Weights of a small transformer language model: RMSNorm before each block.
MLP neurons of a small language model. Each row is named by its layer, matrix (gate and up: input weights) and neuron, and shows model dimensions 160-319. Each number is 128 + 24 x the weight over its row's rms, rounded and kept within 0 to 255. Numbers have three digits each. A neuron's up and down rows have the sign that makes its largest values positive.
A block is one neuron, or neurons of one layer that tend to fire together. After each block is what it responds to, as a language model described it from the Wikipedia text at the highest values.

L10.gate0:105119124125127082073132123154154157136106136092155087134132128108109095119090157094123108122092131081145183168110092104128103190133128106157144088147120147130166142127083125135099149148132133149125144117130133142093090147085127154106110126158177098107122149157103141144100137169089115113122130135127102125116146153176119129138132123130115124156173128123118124102144093143148099117103147096147113127145151163150108114111140107129114132127155110133155114129149107063098118122119114
L10.up0:150135172127166111114079181116125129131126125089157135148092130138100150092132143139102104113131166139144142071141112121138146182158076114116089109125146132107170041159087069168139143160127128086132119121107134107126150154154155145135126167112125113109091100193116129121160139112127103129140108156178153126142117098134130136085103135146142125115152103102148108155108149127119117108142131148173141160102121094147139068072128177109131206142134176134131142120136133114107168128135155
L10.gate89:103106144139121142179104098128197109162115117096140128181140112106109101090135148097139138185124100093166148101108123134083107127157125130139102124124118142145121138134104112136099150142148151134084143148149113156093112130098105120124084120098150159101114107103118141105182146183125100121120115154088153088117114120126118140117107133111109139165148100130124118091117130145139116139116082161142116150113111136090096129091109138073133161158125095099131123119141114133118125087120134
L10.up89:115168129086126115122173172128163144100107109113116127124122108119123143129081167103100159148117126089148172166137102120097152130130079145141156107104159100162154119142115143137084141149119137112136117086088109112136124087102153128128134142107137175125133117184175115146118117170134102120139127160150145076120125109100149088140100127121130098118096135148143149189114148130136137098163151096118122133155186170098129125113171161121129159133173153096151152156114137146142119085110150
L10.gate301:133128132134112161183108122155139159094106128156153112181132131125112126151121110079130097140144126130091150139117168094161156097131141111097135110065146172108153131113099102128124101148142127149103152114088141120117141131143135169167113183140166136101117125137101147136165137176112131133152112104146109135153174141144148101147134079124119131129111075149127128124135143121137115163115114096125128175087137132111105126098142105139126176123138073122133099090162158147131152118117145
L10.up301:073086156123174105069098133138115139109121137161131144148122114191098157154135156119103101153173114144108145120167142182128138105149111096126123097137089098148097091121127095167127117114106163140131124109144138118117094124107149158145099126159126133113133092134139086137127137142110122110146178106164114134103154144104148072123104147147095102136145125147118102157133096137130153156171123099146065109117167131109117089119112074144174182131157140169126095092155131139097141160114112
L10.gate445:144148157103100126149102149131100155126096121147093092119150109117106082137105086139101093156135096113109090117140118134129149146139103133123098141146137135111171176121091115120171111091093141120113120132086145118148142158115198126094144106133104134113116102133077163130118185097127136147132105099109104120113168136138107154145124138161157163134136110125117128158111165128101117147134076103101090125136145154108159150131170178122127149138141117076164132106103097158155137122133142
L10.up445:107093135162157156138120134178150124150114109139171125117127127157137101108106106151126162135139130146152117124138154132100114131129114175139152131119118143099116103076076124098135108110102116121090164099144073146107131115095124134137109121145164108178120096110096154056131134156125129131079136124146098131098148122122121122137141131143154108121108132120104087119117147142164153123193124102110113132127147116101121112111163073097099177112126119124084151141111164121149148129105093
L10.gate771:142127150166106139126158129116089143128127138076157099146170098112097108119106109110127144117123169145090118136130121147198115152128105127154108147120124128128129163109104134115061105114138083097133113187096107171116132167112125104113129099123080147152115127133092142122082159142062152178111127137080161105128134130157123066117135155113104116105137146153113168132076140122133128133113104151122133172111116120163114128134106150130176155123141123102186113105127111134149138086113180
L10.up771:130167162109116097171145120095139109127157082159121092102169094148105098115169092124100156111141151120138167124151168130134115153148136077135128150154134113110141068132111152120104146093138115160110106140099146107094132131083139144122116104150156122178140104124138177155143132136133113124106109123104185155121138152136145124142073099124146122095102120142115127097103085133091116095164113136099159137133134111139097097103127118111127116115145113141135133124131105146152121159128146
L10.gate813:185079135101093154105117165142148153136122147160088116114113107090161118155104165127115118143101165129121127115113097129136143152132102100129135120078124084154125110129120142150128128148163129109138121171133113126114150142136123126144145123106160111173155130141138149157099138131158106124143134114136144112060146139102134131171142110172142091116098131106124092113107162121135088147156114134101131139110157128140148189117140145122129133152161124131119083121159094117163111138111121
L10.up813:102120135166156124124152123141157142146118136178143117191070127138124076112086121102113131149109094104164118131153102147142185175117137091116171104122144095136118133114097132107098144119093129128104112097160128121123080138113099142170125117140153142106155132160146130171131135165124119104109113127126144099109151092153126125124134137156134166133107087112115106160125122141103130156156136137121170092137160098162130117138106176137136095187062090102115141131122143145129122180089115
L10.gate849:113175137132122137112170119114109142123122119111139129149110166140154097122145147134162153142149124153119140108122127113127122161160143143100117138140128112115157101158123115121123123144117124103084111076150152138140107143122116157145117119127143110106103087103122133102109149158129087105088159083138144125155103123136124149136106114139082123137156149078114048107159165099161168159086129124158141168143138143086109129122143144128122132116128130166147109109123123097156146132157137
L10.up849:166136116146117123116162113103096104168142150160106150125143125145132086101137124086118174106168148138163117103136174126119122116150135097112156107095117117123170097127143159171083131182101108103142093103103091148114102134113163162163134144120108111170161145178098131102085125194125115176168135154133160136139104099146165114112102085169103107134136145151159094148159103121088122180117146089132124147116136107114132140159152097123099130136116141090164137104117092147115102158143147
L10.gate941:130143122140120140133129151087137137122080135155190132155132182189122122134141105120088137143139152107165150129114141160138135118126150139115063130088085138109108098113110111142109110081128114135090148108097130117125107136099120172168103118108132133157122137161121112136128114092108102152131162120103136123169141163142143079141111138115109121132083136134142132123111170105170132180110126107122091170127137163101115113114178141134106083142180168142119146085094130176170162174103086
L10.up941:163103092128126145118123151121157103130140102150160110185184092115094110131122139105137127162110160096091112125124142092105151146147205104120114133143112098140145177134114138146102136125118119115117125132146116121119177127083112184122159121141132135212095124165106117137134162112153128172157173143105140119153138118122154134162151150155171149134117131114106126141128103144053140157125126114076114116123154123110117133123090129123125154148132111106141132113119114135132142151124105
First names in name lists. Person first names or their final word pieces right before a surname, often in tables and lists, e.g. William, James, Col-in.

L2.gate516:119137115118122132126158127112160135149114165126107183122126165151108128123118097114114107161132101089189176143114092107108124113080120151111098115124156160145142155105135116117147169132163076139098153120122109131110101169116138137126116115127106135100120133156085155125156097093114099112136128159155143151131106138136163164119088127124096081139176168083123097161093124149134109141121166133086201111155099135078131158141099169138140126099163170104117114162124100115133092145115090
L2.up516:144113139103133115124103120071121161124153178127158164092147142131106128098102082146084112147114107066142145117131151110115134122124137129159145125116140150148110135149130093116171138116183084154135133120124119135110117140114138100123150106151146136134131119088123143103067133098087123108135190087140143130128111157088095137149107142141107107119163127122095110129103166146135169172103165167134168151139139106144151168137122172121125143149158136135131106129153138120079114110181101
L2.gate656:161139162093122137203170152116125130135114128139101136113145154134134106111107138155139143127125114110116124116094125121118151137124121107116104116107101153138080124122096129160166162065140154135143109123148145128175082117081137158117170142152140169154123078143139135126118122131118153117111119122137136079137141139099118113154117106141140147153132129130109134120135144136077113120104105176125121119128110159092162087111097129133112158138151114163111093139141125127130139098099133
L2.up656:103101183114147144096145130130106119140128180122151172132147120119130153149136138118133128165148118138149086113083128096119082096102129138112081180093138172144161138112153080143160145119140101130139128149125123137111077110099070114171099109137097120156139096106166116133148094128108109126122142104107101083176103102123155147145131128115097085134128105133150129151165143126162137113078141156104102158100125113120110159149167142096101149138113086150151111138113167108147142118156150
Forms of "to be". Finite forms of be and became right after a sentence subject, linking it to a predicate, as in but are, were held, she is.

L5.gate255:108156144138133129127114111131116156111111124082129107209135121111151117106123128146126147146106140098091148138124128111135087155140148077047143176169129120138138135136097100146112119144132115123095119102126131136138128121108108152104077164169132128103129109128158137168087145158142079121150146130133191135117126136112174076096094165132086129141111132077133112112153138145117122171121129127135148129168135124129095133116141090110130132143120139119159128114137117140149163118112154
L5.up255:101155093142156137126084150139120130124140144075140099174149117123140139136114110133096126118095108112109146145134147158133090123153113103134119158161135107101145100154117101174092132134162170160134114101126102133111116133115149114104136153131164148147139095127160095136075164099120124113164114094112139101124150149138131130096083164169127120130131109121144092115142168136087127120124153095140158132140161139143121072119122122087079102126122127150131124130121121136129162126115140
L5.gate296:131139122115142085111108088172133107143161135122141124157127135105164109128153112097134116122078132085127140156115155147128124156137099126110117137182116177101120059086084159125075124148087101140120098105143133153113105119110180098147119096179172120127136129107132132111105132123184138081124149146144162148119160144133152114148148117106114124096139126093118119106120169108107088135123122141123116100101147089131118161144092105133104150131107126111142112110143138128203124119107142
L5.up296:121133133112143072151128150121082100144127116114143119170135169100128072118121119160149113148135115095148141164123212132135148125165115069117124115131097148121119076123153128161108119144123140142115166148126117125146128071140168119129070101121126118099095104108109104085112154151104130110155120134129139122123124097134182166155146160116154155120124158141153114087160178143133118110124118162153111099126134121087120117087120101119141135150138129127143122150136106124075149136127132
L5.gate415:148144135130113130103173137126134158135122125093114124119110117136118158144105134121102119159164156120162154110123173078147107139130080141147142156143084108106154104139111106179144108135131139113140125110147133120131148154076139104120111124149106118138146122143143153163110151126161131155154136089104103121139170125153162121167129213103170133149162109084137110118105122146106084054134132115124082117142115156118136132153161148098126097145115108141154146115141170150110134111136120
L5.up415:133110106115173089180160144137152109143143139122123126136174155165124106089135117150094143142112148093092096140079120175096139182101138172128081181101140112096146171091112079152106110126119124092141135120126133118156123119104114099107093143161120096104184138110179187116138110125118113111143135139126125144127117133191173097126106144126120136123096134124154155121146138129103158120140097122090122088147166150157132123119089134102085113118109158127152106162115097150154172206126147
L5.gate452:125162077107111119135131129124134150131126152143192145170139120107139117107133125138142138095094144133114097131129137164167111184148125095156200095124083130096140129112097146142120120159131153128095111126159132134146077142099123130175091105196136132090124138121121116101106072159125129157167149170157122097135111118136139144107111154139118104111148131162140115127121074125117123160138164125122133110127143130089126150120118101089082107146172138156133158134132089142131117150112173
L5.up452:157143182131148136155135150146133160138066135107138122132119103115135118135126113139158109119153135122092149141082105116140108139148115109154157152173151121158114164097137136094136146125189116153110106154131128135160133141127134135149123118134123101119096179141091118122130115119136106134125134132099172148096096155137200116083146126124121123152096145136139112109129127161096112095138154138176164122160117101106118152107140133117107107126134137120134114120098103122189104120146124
Name-final word pieces. Final subword piece completing a multi-token proper name, mostly first names in lists, tables and bios, such as Patric-ia, Al-ice, Lion-el.

L10.gate139:107085168051112114126116135153096189144132127133134105110138189119134125097148109123099153115114126102152103143115125136145169138108099155151160149168146106104127173107129148106168151134147142140141151167159131129127066122111127087138128138158130162139121112107130110138125121107157093125143115107113121125132092129162138130141137125148101122147145137091127129113162097151127101147157136104134135115134092102155116097167107141171095122139132133080139123162186121129120111155118144
L10.up139:133139149072113137082125137152123183108145136151118117133116136203128121138145132098108113138102127144129161165120106151129089143098122132135170125134108142133172153153139133089153139161125158138135123123108096149145132151156151127104207101110159139162091158126172089110104176153129131108110163163121165136074146111131125093118127152167131159149124163131125156141104110144131120123139136121139161122145096115129124107138147114138136136135185169169109143124145180134142101103168150
L10.gate172:128125096103111129114119129115147177172142136122127117114134135106127142115106151145174155121129115119129155151123098112139148106150092164145137140109133112139090180139155139150157149121089122152076151087104130132138143089102149151128133209145111147125097095134159117127116186107171126137093119127221146151113146140123108121127147130179121102119114176110121136090148100114145126149119091128135124121120112109144135127115099161117159147155116126133159114142197096104108093130138160
L10.up172:126158140122104109125075136124114152137101131160156120125122134137147122176110127134153143102101133098126101117120087159098129098160096110136112108150084145123130143148120107133144139159147113131126101157126108155135126130130086106137115103128164140124093115061142145120150160063129157157139139095121116153163117099156138104140135090156146127175106118084153138097099074122128125172168100093203100115114114136103130135137122175095123110125164102102117131122133123096110130122139132
L10.gate272:106139130132092125134116161139142149138134115129141201103109148119139158081102136144145158117077130115117135132156126132108138150117099122126098105088170138082164127088159121175103157136088131068155130117152094145167131114134140168129142133091144157105143123102118117134140105141094171122148122106127143147106117136160151150121138165186149134133119157151109115147139127053157141114120099123145112071118107115129135110102122090154157100116175131081112138121135101126123059096121130
L10.up272:144143148107124157102116132149166169151107092136145106074113106100180113127151138186114132118123182134129166150118194188139148157121127129174113130166144147100124165164130117122117120128102168103137128148133099093112111087135172186170123158097109151110115105126159112138158155120116115118141140104137077129123121166126140135095126115104140185135124118134102164111133079121164108129112091138103094126129172097097151100108140123091108094208144086112106143122145131144132128139120113
L10.gate299:154130118090130132097104161135151106109152153165106114128103147125084094151105134150109113090149195117134127178120148153080140141107128139140138103127084085158138106115133150179191175110142154111094109148151125190128139147088111156123147168130098155149092117118141125137150187169142129119102116119175149113112130142171123119101155115138094128133166165129095129087167138110129114142160126136150123162174142117148138136082116150117166157152160096127125125139135115073146098128151135
L10.up299:094150139137094169128125115142100167158129117125103114116127147111113151115120145107118121112130125156137138090163119104151131132141103090181156149158109132139130161139111138135128085153067113094094107122095149148134139104082137155140176159099139135175107160122104130107185121107141069135128121125150108144104131118159134121124080122108086167105116121142161153118160130146134106127138098104099121167132157085128120135108141121114112141125158138107112113099153120135135115110153134
L10.gate356:091187111113135116095120148113109127172115144131092153147140119161135125136100136077108148155137165090162117168138106143139123144122096159171125116098115105140125158122133092141102169109091128111178111168146098177099125150158137105158176126146098143145085118100112131084143170128129130165112115165105141096136096137111117127096142153127137150095150169080073120158134147162170124147126163115130111142106127142115112139124125111133157168146104087110153130134155143141124086129089139
L10.up356:142102108116126132091118124140119089136108107109131122113102115158164098131139148160141116122110108121129167132118134113122086174118090115114127111153108197169118116105124182116115111174137104111140139126103140169107139136122120164187135132096143170135074132093139171135145149126114189118144164173155117150120104135109148098139163131157111145098173139122128100136135146145114105112132148134131152114106096108144131139124167154157109145166144121141136136116128140149091112152135095
L10.gate524:153169118111160148140094139153114113141106080104155110125131141165126145136140160134141108134153099107158157174101161150115159121130158127129115155134124142139172143148100167136106110148111162109136106165120093156146169119167119177117139175094121102125146113131175137089154106103139110120168131139147126095170128089165106117090141133134128185126129158104134114117156110140112143125183130153174121162134129142171124119163110112105115134095113148118121140149158111130128081118104131
L10.up524:143165085123108122151140098104140154148136103136136150080135124128159101131164134094108136135111118137110119136104126111142092170127137138075126117102111129128162152157128134124129134149157124104151121077133114168147121098142120115112173166131126157135130159091133120113154108116158104136135158153139124124122131146132127150123152129146107117138128154092151162129123139142130124134166135144140118114123120165134140078199067101121120153112126126107131138141133111111153127117137199
L10.gate695:136150101136116140108119181129122139179114135103151136121147153127127136159106092149129132140109130123119119168128107128168108100107121147139144161135141151114131130110106098140067149138145132118127133112117136164133099128109130137152123135155109177135049135064104146140133129130111127169141126096109128180138135132143159089140082125144129103081149114138070161109121090127147118100097124125116121132138147136127110119128124137129122144103122158077130119089124137111162140168073119
L10.up695:103131106139131110093143139135148092123125141155098170165087154107116092125145132172129126141142124142170128201162099158109106153117157100118112111136082126099121128158128090144128148136125138170105142122129115136132136110096126136158134097130131108119101137110134144096106120173118149095113081116144097148126099086132126122148150110138099090089163146110149160125150139137125115122126135107140106103102138103213100110119128095152121156129127162167106092126156136131141138117146155
L10.gate877:137116130095133115113053068135108148115090145107166151137159145149129128174139123141102154111076134137135145098123100163141134131068121128123122144132140157114108123122148145092102132179082163105125140169126123170124112116129089143139138078160172109146107122115145154125113098142132130125146150119122148137138124110095126107103135174114076153114095114087150147125127108137178144162118081098096153131100106176174109129149112130148116113142092150129109153150155147128169101146146126
L10.up877:141101106096129113116086115129167119137155127152155134122151139142109116119123172138131115117145143124090131107127129135123133091100097111163124166126103136170133125109096140112148154138118140137113145172152143112122095121125102080134143139205089128116150127100086142094135123123140095161132164122152120117122166128150147107121117128185134132127128102135149116103144077114136098171154125109141135159149117104134065114104132151140120125126080133146128109125158151119085101096140120
Year first digit. The first digit (2 or 1) of a four-digit year, especially closing dates in ranges and infobox lists, as in 2018–2019, May 2010, 1976.

L5.gate1:107129138167120165122134111135127056140151138126123117130135094138177138129130138123134122144123131143104125115115118157121071157139122171120105116164134078135091122077098111156126147198139149156124118136133154073140169117143109119105168093139069105138089080130114136150130094103123135147083122156136140134158141144137124117096146125105105136136156117125129120136139190170117137163113132109088132151098091165157150130130150108142078104111118131099134168087173158148166143088135116
L5.up1:093114151129098125108088158156119112163117178120156178096124181127117100118095068103109127095136156174108151124159124140130117143196154150100118091125090104134110140131104121185133093136091139164107143151181118110135147147127125133135134095121155104109112096106107155132088115143108141130129157088129139130145181122150103142172118118110143120150141108128128091106157145099131174133099117130137109123073196114141129128110129112094101106105146106105119152085089162122156147130144111
L5.gate320:101138125167116126081131137120073148135115156115100132131141142132137106119107096126137086150126158110136133138151109135102143089079116134124096177159120098104111147135130090149168160111112176128132149130151149115128109103133136125153117096157107080139144124139137106116135091117082138118127106147127099096140109119069136155130137141138175135113092123155127098140209156147154093149116104117144086151136147123120134133118107064072166107132121120108127169139128137080152142090154139
L5.up320:137119072140129136078122157131107125121104125154074153129092120121134134096112141110173078108103150137133118133132127131107118140120131143187120130099136133148126124114127129156125180189130136103141126087155131128111157145125149129135133124139096139119172136086088122114141148148140111100151099105146112136129135123144158113104120120171109159107134096128114129126093161134113131134157105131141129125087113121084119132124127092141124137100187118126126136120123122137172103127141140
L5.gate484:112161143159149104120152106086078128141117087092141097121122126118144107141107181150175099103134118119115165119124124102104149093139132138160152110124122095176140127128082148162125099112112101172129107206109136132123156114159148141142100111139113130186138139148129131135124116154119110157147123128115183099169136155115088132124136125082117169201135116076146124108147139132141104094122136109172121110120126161160168111135126075126171139131124159129111124143121160132115146145148115
L5.up484:102153075131134151087138110124104114123146109135101124134113096079089109130154130143091101114108075109096142130151118139146103131093113098158098110168146131119142110139188137159116150177130149158157132092111122141177170125111136105125098113164095128108102175125111146159157141147146155113148157109136102124107125139116101168153125170181122123137130117163143116140137110124164160127124106109125146116095129134144115110135126116129108150121115159169090152124103133101122142109119131
L5.gate577:127114124129151097097154132132123083109123099160086112140116121140136091130165120123087099141117124148073154135135106155146163115155146127138160131093154083153127121148096110137133127130145108192133105109096144144122118146141152109147139083147183101136100154094121127136140131143088141096131101141106154143116143107146160133148100144136104132154124072130097131126133149144118085115154084094121136134108135153121114163134116128147107117136146141097122137127103134178146135131117134
L5.up577:150163127114083123154124104124168111169147130153116130121115112115156126105141128079102084149110122100136143151134143106159102144126138086171115126115128107136125080116076108126131088156100146145140085110106107073171116134153098132115112166164179111119111137124115112105114150155124120124117119121117138154163118094144134130119138134123130154178112200120162140115144099159096080128133122125141092149098148134130114095136162166121163139138110118152107091114129089118161113148133119
Degree-granting institution cue. Mainly "from" after a degree in biographies (received a Bachelor of Science from), plus weaker year digits and stray biography tokens.

L2.gate176:151148199150115121121118112146108102104109116129142125118145127084124134097122098138109145082129124073128139156071119129182147132135110114111150093125160135165124125115151113173124126075105101121162107099152131154132127142136139120087126140126130093117046122153173147121144103120171133120116082133104107123152151135128199041110145139124128142147111074155136141133120115131132126120108120117132079155137095141130132090119118127128115158138142144116066130131146139123122140162144134
L2.up176:169122184125115108130123124146101123122137117113173141172141109109093103115131136117143165085136125063107112141107108114136132137125087106090152131132123149200111125097103131148111110077126127116149128108157093114123134168088102155105144123183133106076107099120167135124142138132150108122115107069111125107159092130111134072124138155130137101174114116146120116129123136139121088119089145096098099145064117168131131123120123111154127133123176135136093146139142140118172133141122153
L2.gate556:169140151155128132150101161138145143135133136130151110144122157114122138074101133145113120155104113134135117100108122166124152090135101077120124145118168166142086147136159114136115099130121158139139110125167186196118109143103145146112096126144113168147104058124158159145062118149126147047119152133116147101136107140099116133147105141096121138134172100101136164115120128167118119151119130139092081131121142133120132128166143144119133081159132132152146093096147149136112177159085140
L2.up556:116166122170149113135151130127140166114129112121129138120109170134104151115124161114114111107133086119121130154138110140124098084102118099102111138148176179107129125114123103137100165109106132120135112139131120161119082135084121189110095098152100144159138108158155126100077142140117124105114158088117117121090118130117156132158150146129183138128150124107086118152108078152094082145115093119148114185115160176135119120154091120104162107148133147162149103089115159141131131175116120
Personal name parts. Periods after middle initials and given names inside personal names, often in lists or infoboxes, e.g. Robert H. Quinn, J. B., William; also U.S.

L10.gate10:075143135144133172134123097141153145165149102105132148113116126097108141115142119133113083126068164137115173085125142110098101168146160072139165127154169129161157132131154166132125121145126151103123136140103178157162114137128135128153082148128148135117081103115134128124132151119115106134145126179148156114108158106139122131104098149143110146142156147145149106110108100146126149118127129133134136131112125120110146143130132153124156151144119188106122136115157112123119081169129108
L10.up10:098119080155106154166092104136095143120115113136171107092171115122118131136147162106116136124151145138192132141145152114132098118158154126131126142173145113141146190089110134111105142144092117162107085149140139095112128137101102112111150092094162129181148129111111166099116138142150158127139115091110097085119120141121162134131154129108098166128148118115143119111115147101126128082103124138104089096107135144142126109112117106121134148121110128108149116088131139120091135129148135
L10.gate83:148135104116165107158155119098110148179100159098150128134144138082134142147165111124143111132130115131108160186116137159135156120125185086074156168119187145137106159113136076112096124110124116148134110146162194093127142167139150119117096104120145133129124138126142099151147138102088132101149152120136163138126166137137110138109162141146124111153172171106147123122132129117152173145134162103092174150110165131127147133146141147081124137119113145133126129133149088089174139111101142
L10.up83:152164092128097125110123134124128102099126126144149151204123147092126096141094092114134146127137143164108144094098198143147135101150122134096116132175101140143131148137140131117141134107100140143143103157130106138121135093171114143133157122115140133172130119144135141165122131133131108148114155131150116138162131143113117116129136105135127173115124149111169152154117141139110158109093148175148119075106099131119153143125177106087115122129129151124147098113108097196159139113187103
L10.gate112:120125115133169180103138169130123161145089151101088179108106109114126102143118115129150115147110152143140141115098123137102132142111145112166130129154106097114110114100136182124074110170150165120119128136130122108194101114167101087166114110145102134128137114085120132092139113103124139157180130103137076115150109098092133122154136142092167117152143133059192103114133111152095147142102107132143149156123108170143167114149159128102111113129115090165139132174099138142111179154144160
L10.up112:160139110128107139134109144132131064141099130137066152116122114087173185124147114123136118118116129176123112114149129140115169137149134146094114121135138131143107099158160090160143110160147108128117132165104124128155104130179094130159158160109127149135115135137093124149128085173095084098130104120140108122121165098122138125133107173104129110172125157096190132160165104140106161128115143124190134140114136147099094121161111108118098122117143162126123093143114151102099122133109140
L10.gate521:127153110122112123105129131159104157145152127142107132118147118140091124086155145106140098128125144137152141094151113122164138150111160143134161173171124141189107112136160114131107137091118116095148138168131106138127113145168141115134121151133119150150152100149130101155134136084088102150111157130164147148086077094098092137115155134128135109126119115120098125093134156123065162143113141135107121139104106107075156129096120129159107179122109162142130143121127144143122118070142140
L10.up521:127140074121140092144145135125167140110141163172116136131123124081093125169163138074118131129052109136143157114144130147131121129126117104104097140101129114147129169163151111145122101145125115089119168112102114131121099124151129100092160099083104134151154089137126119075100141107094107163121147170151129201126122096121094117114124151130169094104149129119138093123145162095148187163154150128119131123158130098119130162158132148092112103125137121092090131086106098102135122153107157
L10.gate585:131147092115095152149120081159143105097140104099080118142107144124129129155130155120140119107153093121127137100131158094104108143151164095154136104128160120129116151118135130129104155103136091137122140134124146127121119099127166139086120161133124138166124128111090080164158147145095116131128086096139115119121127123182127146102130142127137140127097144110103114137131118118134122111141132112108156161144157138136172078111106118143134132119139139121126162156165112092175093136178131
L10.up585:163117140147114118136117150147124138126077146099107092177149113112160136120197139118120125107121153104138126059115127158143147130186154135136098155106125120128132121143115114141162131166116089133160107132104157139103109071091139111149123110139123131093137089147127171145138132119110154133120107127106162139136109086124128178106090119134098122175105169115156111126121142154104165127138110138111131141097132099127141156135124095127143153121164152145116131129106104078134099102106131
L10.gate672:121170164129130134125099169091152153109118107104153164110114151095110104114161116126094105158137124135124131099091091152131139119118143161120120160044111094139161132093110148164116114119153156162160089133119182139109096156124134101114119113119144118115112080133101097146135116146104129157112102095140163162142124143098191104112134116132123140133079163125087115130130122122169144115110132110152124117109121115080144116127140134139160181133146153170095113121093139139145143125113123
L10.up672:129086130127132131185182083103123111158113176151103124155162151119085138125089110116117094132105119106131072108110083165114040110088134142117083164138113119137133108105158111132141121157152105125106153141112124127119147080152142086088156103101144095096128086135118102118122150136111203131127125160142102119154132126110141164132148109140154115125132134142141090150148130115118138139132138130133137128111152145167163152134148105124133142160135126145126159131095114123133144170111102
L10.gate780:141156143159123166122126113173130109087110123154108169121122119166135127127124099165089132125117116084100127170138121100096109148153158162126128140087097116135132130124121127170076152143168165161104094151111153155159128141128148122121118102091152158131085107125111128122089155134104121142162162129129097131148107119092131126169116128110144123084113118131128123102108130166133142096105137117079138151145127114119145138089137095122110130143096140161120100139144115094123124128151119
L10.up780:107168143118165145154112104112125098104115106110112143158078112123142106140088150120134125154127135144154148110126136165112156083142095107140124167103142155103158178118135152158143113121152100141135114122112118075143153123124099127133096109109163116137129131139091127169141112135129100154148127097102093149145138141156126117112143153104129139145103137110109127149128159132100145100127113105154159142107154155096147178148136085121134166105101163169126131131143125119143116124145172
L10.gate785:121125111136123162140192131122116157116158155103086174105111130145136147090133153081087107098109091164117112130105142163118157109130131122109151144126128138108104159094109114122162173129117122107073084115106101065141156148123072122100161100143160136124154131113161089123167134119118150095137107110159134099186149090133114134114172125144113162135163111093109123079134130140138139102133159113129127135080112093126117139153108158126093153129113169127142168112105145109149173128133149
L10.up785:150125094134147125154133107077119118108109099134133083105091132134101139139115129125139114109115117134112139175077146111094103142090138129156125148115153188108105100159113111161115157129088085098125152127132129139101125125145187147118166136080124133168106129142142074144165130098138120162114175138141165101134163131082137151136122164128158163118122157102156145096090094184165128123113105156127137128137139137138139123119098154162119151136114138106137133122113152129122161157139106
Biography predicate verbs. Verbs right after a person subject in Wikipedia biographies, where a role, degree or status follows, such as received, earned, was, completed.